From a checkpoint of a small transformer trained on Wikipedia.
Training: a variant of Muon for these matrices, 7453 steps.
MLP neurons of a small language model. Each row is named by its layer, matrix (gate and up: input weights) and neuron, and shows model dimensions 240-303. Each number is 128 + 24 x the weight over its row's rms, rounded and kept within 0 to 255. A neuron's up and down rows have the sign that makes its largest values positive.
After each neuron's rows, "fires after" lists the tokens most often just before its 100 highest values on Wikipedia text that the model never trained on.

L4.gate896 [106 180 124 123 121 126 150 128 144 126  70 156 116 141 130 116 156 150 111 148 113 169 105 122  98 140 153 173 164 126 116 144 139 134 102 144 116 104 104 126 115 104 149 134  80 183  70 113 156  73 117 126 102 114  84 129 133 139  96 117 149 110  99 136]
L4.up896 [133 134  86 131 130 150 122 115 116 154 121 114 115 112 134 165 123 123 100 158 129 142 115 125 145 138 150 110 120 144 111 157 142 128 129 178 116 143 149 118 150 126 149 102 151 147 124 127 146 131 139 118 147 102 154 133 194 131 126 142 115 133  75  97]
fires after: "U", "un", "nec", "Sup", "Man"

L4.gate781 [106 150 128 110 148 117 120 126 158 114 111 135 136  99  89 139  80 138 137 128 106 134  98 124 118 162 165 125 134 128 118 127 135 139 106 144 136 150 141 118 161 136 103 118 137 152 137 145 118  95  75 137 128 139 113 135 150 111 122 165  93  80 116 145]
L4.up781 [123 147 188 129 166 106 117 161 149 136 103 130 123 128 132  89 112 152 103 126 127 127 117 133 111 143 128 141 145 135 141 101 105 108 121 147 101 133 148 125 156 138 142 121 113 129 153 158 123 103  97  92 126 142 103 154 108 113 121 188  89 143 118 110]
fires after: "It ", "it ", "is ", "was ", "o", "c"

L4.gate857 [105 120 124 118 139  68  84 147 118 128 103 169 116 145 124  88 124  96 156 112 127 107 132 100 118 117 118 150 128 127  98 157 130 139 151 123 162 109 165 127 114 138  95 107 119 146  98 134 111 153 168 147 141 110 112 131 132  96 122 164 164 135 145 140]
L4.up857 [109 148 144 132 123 136 124  91 119 105 131 148 125 134 124  90 158 131 129 121  66 119 139 120 154 132 135 105  91 129 100 146 114 164 120 162 151  45 131 187 142 143 114 144 142 130 177 142 150 168 153 100 123 129 135 110 115  88 103 118 103 143 157 126]
fires after: "-", ".", "t ", "e ", "a ", "II"

L4.gate260 [121 161 152 132 133  94 134 125 111  90 122 101 121  86 162  91 122 142 144 121  98 184 167  83 126 108 109 164 128 127 103 115  87 155 122 105 125 161 150  83 121  99 148 139 111 115 116 128 135 144 151 129 139 112 154 135 123 129 131 155 123 106 158 147]
L4.up260 [146 149 135 112 126 115 143 119 148  75 154 124 149 105 129 146 137 167 111 158 145  57 129 127 149 152 180 139 113 128 118 142 115 176 106 108 129 132 136 100 143 123 137 130 136 168 105 185 149 139 132 102 139 143 130 152  68 120 115 143 123 112  97 126]
fires after: "the ", "ch", "as "

L4.gate471 [110 139 129 120 101 135 102  74 100 104 153 153 129  97 136 140  91 111  97 131 132 120 136 139  97 125 146 121 155 122 105 142 120 126 152 132 159 114 119 181 105 124 152 155 131 138 113 144  95  99 136 128 159 178 136 140 144  95 130 143  87 106 113 103]
L4.up471 [102 142 104 118 123  91 114 175 140 116 141 132 130 120 138 151 113 161 160  97  97 138 172 127 137 111 175 147 145 119 121  89 111 108 127 100 142 150  92 159 143 116 104 126 124 107 125 117 103 126  95 111 114 117 111 162 156 131 132 154 125 203 113 105]
fires after: "G", "O", "A", "g", "N", "ann"

L4.gate189 [126  94 124 130 128 144  76 107 157 119 155 119 140 114 140 120 134 129 103 126 133 164 133 140 126 132 101 124  91 113 140  89  98 107  98 145 121 118 159  91 152 117 114 138 133 117 109 123  91 146 113 115 100 160 147 155 161 133 109 149 148 129 136 149]
L4.up189 [150 154 153 132 151 134 127  97 158 118 142 166  90 106 153 152 134 109 103 150  88 142  78 101 121 141 133 112 125 152 102 145 162 135 116 124 137 141 145 151 130 133  81 111 135  91 127 127 170 116 134 163 155 139 128  95 143  96 137 133  88 101 149 122]
fires after: "the ", "Ch", "ch", "k", "N", "The "

L4.gate813 [137 140  64 112 132 157  73 152 164  98 128 114 118 128 167 109 111  83 128 133  92  84 129 121 112 141 125 128 155  77 123 135 128 129 105  92 103 152 140  93 139  81 169 140 103 120 153 160 131 127 120 137 134 150 160 126 103 125 137 153 132 112  96 116]
L4.up813 [128 160 101 108 133  94 133 159 149 154 143  95 132 156 162 122 134 146 138 147 129 101 157  91 119 122 105 151 109 159 107 108 129 118 112 156 148 157  72 110 138 134 104 104  84 112 124  96 119  82 106 123 150 105 135 120 131 133 160 145 127 142 124  83]
fires after: "I", "inc", "C", "al"

L4.gate100 [ 83 144 107  97 183 150 111 124 112 134 141 127 122 154  88 158 144  91 134 121 128 172 136 119 106 168 127 149 170 129 149 140 110  99 126 123 125  90 114 127 162 148 112 149 130 114  94 141 126  99 147 147 142  95 147  98 139 155  95  88 128 115 112 137]
L4.up100 [120 126  93 107 156 167 130 141 119 109  67 169 129 105 120 172 117 113 100 127  79 155 154 132 138 133 148 126 133  83 125 117  94 109 100 131  86 164 138  94 132 148 126 119 162  79  82 147 142 148 118 147  69 146  90 139 159 109 119  87 173 157 114 151]
fires after: "f", "m", "as ", "fem", "F", "am"

L4.gate312 [140 130 105 117 107 118 145  95 100  98 155  87 112 143 145 136 139 115 131 135 126 124  87 134  95 119 129 123 158 149 150 170 136  84 141 139 161 121 110 142 160 164 134 144 156 159 141 179 143 128 164 128 118 123 103 115  72 176 131 147 136 125  88 145]
L4.up312 [148 114  90  92  69 120 151 141 141 102 126 154 169 134 120 110 167 122 157  92 162 123 156 150 105  79 122 122 117 131 138 121 116 138 163 107 122 117 144 130 163 175 165  96 109 144 127 170 126  88 138 147 150 138 101 137 133 139 129  72 115 165 149  92]
fires after: "f", "Sp", "F", "and", "O"

L4.gate957 [184 153 103 123 113 149 126 118 125 168 149 166 160 126 161 167 108 145 109 121 115 157 141  98 149 143 146  94 120 128  85 162 112 133 127 174 128 110 101 157 125 135 154 131 104 116  85 128 114 149 121 134 172 113  92 135 188 155 144  95 129 160 111 103]
L4.up957 [137  94 131 133 156 127 135 131  96 167 100 145  85 136 151 174 101 120 154  70 103 135 133 142 143 100 100 106 148 183 119 146 105 159 105 127 115 147  93 156 145 118 128 116  94 152 139  87 129 115 118  97 137 112 152 110 145 147 168 114 152 174 128 142]
fires after: "C", "S", "N", "==", "K", "O"

L4.gate883 [106 125 160 168 145 117 160 170 123 131 107 131 122 101  96 142 113 147 157 158  92 101 143 104 124 163 110 197 191 109 124 137 118 175 126 115 105 130 148 127 150 125 121 163 163 114 130 102 135 103 172 130 136 162 110 133  99 137 145  94 158  95 101 109]
L4.up883 [138 127 166 123 104 120 106 156 114 105 120 119 127  96  91  99 152  91 142 132 123 128 120 144  67 116 124 196 137 139 128 128 124 116 116 111 110 138 156 103 135 118 122 146 119 108 143 112 145 125  91 138 166 130 116 106 148 150 145 126 116 137 163 166]
fires after: "in ", "the ", "during ", "under ", "with ", "for "

L4.gate187 [129 149 105 143 159 147 149 115  84 176 130 171 120 109 140 116 144  98 131 127 144 121 120  90 145 126 135 138 105 115  90 134 109 101 110 115  95 120 125 116 123 156 104 130 148 185 159 118 171 169 131  97 104 137 130 143 133 148 137  95 170 119 145 128]
L4.up187 [139  87 128 114  97 128 129 132 123 125 131 139 108 137 119 140 127 120 142  78 136 137 136  97 135 107 141 158 132 140 105 160 137 100 156 151 140  64 141 109 128 124 122 164 129  90 133 112 153 125 126 114  86  94 100 142 137 145 112 128 109 107 123 139]
fires after: "al", "Al", "R", "or", ".", "-"

L4.gate1002 [120  99 125 133  89 125 136 162 172 153 129 127 129 173 142 152 137 154 114 130 150  94 130 146 101 178 140  96 111 116  83 161 154 136 153 161 144 156 161 122 124 116 115 148 169  96 109 114 129  98  99 131  79 130 122 133 146 123  97 134 149 105  97 156]
L4.up1002 [135 141  76 114 169 154 152 141 115 164 163 116 160 152 134 154 141 117 107 136 130  98 109  97 106 138 131 113 140 138 112 173 138 132 118 115 171 126  96 144 143 113 105 149 163 140 129  87 124  99 113 128 142 156 140 148 102 148 131 150 107 112 140 102]
fires after: "ag", "z", "pro", "Sy", "u", "y"

L4.gate436 [149  95 111 146 144 108 120 128  96 151 128 117 126 125 175 123 108 113  80 135 124 161 140 137 147 121  69 145 101 120 120 122 152 120 142 210 116 144 133 136 107 160  91 128 161 127 138 110  88 108 127 113 157  91 121 124 132 109 160  91 155 146 116 105]
L4.up436 [109 126 113 114 151 155 179 136 138 121 124 181 100 101 140 132 150 124 144 136 154 181 180 121  96 128 137 105 153 103 131 102 123 148 146 155 100 128 166  94 146 101 120 103 129 139 158 148 160  96 129 139 137 130 146 133 142 114 137 186  95 123 163 115]
fires after: "| ", "the ", "a ", "his ", "$"

L4.gate481 [115 181 138 154 105 159  82 134 114 137 134 142 110 127  93 150 100  92 153 138 109 126 141 128 146 135 126  72 116  77 130 166  89 114 120  90 101 173  97 107 167 166 122 167 133 135 125 116 127 127 139 113 113 127 130 160 102 101 123 119 145 133 140  97]
L4.up481 [172  89 106 148 124 149  80 164 134 147 136 143 149 144 113 138 118 152 131 169 100  71 118 107 127 161 121 107  68 133  98 113 156 118 103 118 111 178 136 113 151 115 135 130 110 114 122 163  89 108 128 146 106 120  99 151 175 144 118 122 153 179 163  79]
fires after: "a ", "), ", "\n\n", "the ", "an "

L4.gate464 [119 146 134 109 152 131 149 193 162 116 129 121 119 132 136 152 167 152 127 109 131 163 153 119 118 127  99 127 134 137  79 123 126 174 124 141 122 166 109 136 142 177 199 123 150 138 130 152 112 119 135  77 127 143 117 146  90 131 107 123 113 126 115 139]
L4.up464 [105 142 149  94 120 141 126 154 122 117 186 164 102 179 136 146 111 135 118 137 139 104 115 178 138 117 144 110 154 120 134 119 153 122 149  95 118 158 104 140 110 138 103 149 115 154 112 120  95 137 173 136 140 131 132 144  83  85  98 106 121 125 124 112]
fires after: "s", "p", "S", "es", "them", "as"

L4.gate917 [131 143 178 104 100 147 154 179 137 139 102 110  93 102 172 124 137 125 161 138 179 134 133 145 125 153 150 119  76 156 126 101 126  94 104 132 150 196 113 136 134 134 109 132 145 134 135 127  98 107 122 140 132 125 124 118 101 116 114 130  81  84 110 101]
L4.up917 [126 124 126 120 111 132 161 152 146 105 122 162 120 132 135 135 123 128 184 114 131 110 143 121 102 151 142 117 103 164 143 140 139 149 146 106 177 176 119 109  58 102 142 120 137  87 150 131 134 137 119 112 140 150 128 151 109 111 118 140 167 135 137  70]
fires after: "(", "born ", "was ", "R", ", "

L4.gate327 [150 159 171 138 139  79 113 160 141 155 128 105 113 121  83 120 111 128 117 166  96 155  91  94  82 121 113 122 133 149 111 132 123 118 176 163 119 104 142 117 159  79 111 132 121 113 102 115  88  47 150 106 177 139 138  99 159 177 106 173  82 119  91 130]
L4.up327 [120 145  93 114 117  96 131  52  90 107  94 123 128 105 155 134 150 125 169 150 131 150 146 126 146 183 105 126 158 130 125 149 111  96 141 133 134 114 138 161 121 100 106 110 118 128  97 160 181 111 156 113 142  77 141 143 138 153 145 125 107 133  95 105]
fires after: "U", "Sup", "F", "and", "al", "A"

L4.gate800 [125 141 118 115 119 143 116 119 130 135 116 168 140 103 133 134 107 124 135 138 106 116 130  81  89 123 113 127 124 114 108 190 107 137 107 131  70 139 150 137 148 148 104  88 135 145 120  86 142 143 135 137  96 145 142 124 132  98 102 144 145 120 119 106]
L4.up800 [132 100 129 120 133 127 128 122 116  97 101 176  82 135 138  90 108 100 151 129 149 138 103  90 118 118 130 159 114 148 130 135 182 151 132 139 102 123 136 148 141 135 122  91 123 131  97 110 104 136 154 125 131 121 149 117 145  92 129 147 116  98 132  95]
fires after: "the ", "early ", "Bal"

L4.gate301 [122 101 102 171 134 155 144 114 130 118 134 106 177 148 135 124 111  81 154 130 165 146 117 158  71 106  86 158 103 114 155 160 124 140 163 148 179 113 131 105 133 156  84 121  97 120 111 116 147 101 106 149 102 107 123  95 124 104 152 110 111 159 128 104]
L4.up301 [128 123 171 116  95 171 136 122 132 115 129 158 194 113 126 120 128 130 123 142 141 123 135 143  89 154 118 138 124  78 160 109  78 123 115 145 130 117 132 127 132 155 106 129 150 116 118 140 124 141 167 145 108  90  91 152  99 119 129 115 167  73 114 133]
fires after: "=", "the ", "a ", "\n", "=="

L4.gate339 [105 151 128 125  98  93 100 105 116 125 105 142 121 110 122 140 170 142 107 113 122 155 147 173 139 164 121 141 165 126 112 140 135 179 117 130 137 116 153 128 103 119 164 135 131  82 138 115 143 132 152 124 155 131 137 106 122 104 106  95 160 103 160 132]
L4.up339 [150 171 144 126 107 128 118 105 116  95 131 125 176 122 119 152 132 124 136 133 119 166 113  60  86 122 150 123 155  92 141 130 136 124 120 158 134  94 146 174 121 169 124 159 136 114 155 107 146 152 108 115 152 135 132 120 124 144 130  78  88 176  79 153]
fires after: "in ", "the ", "s", "In ", "D"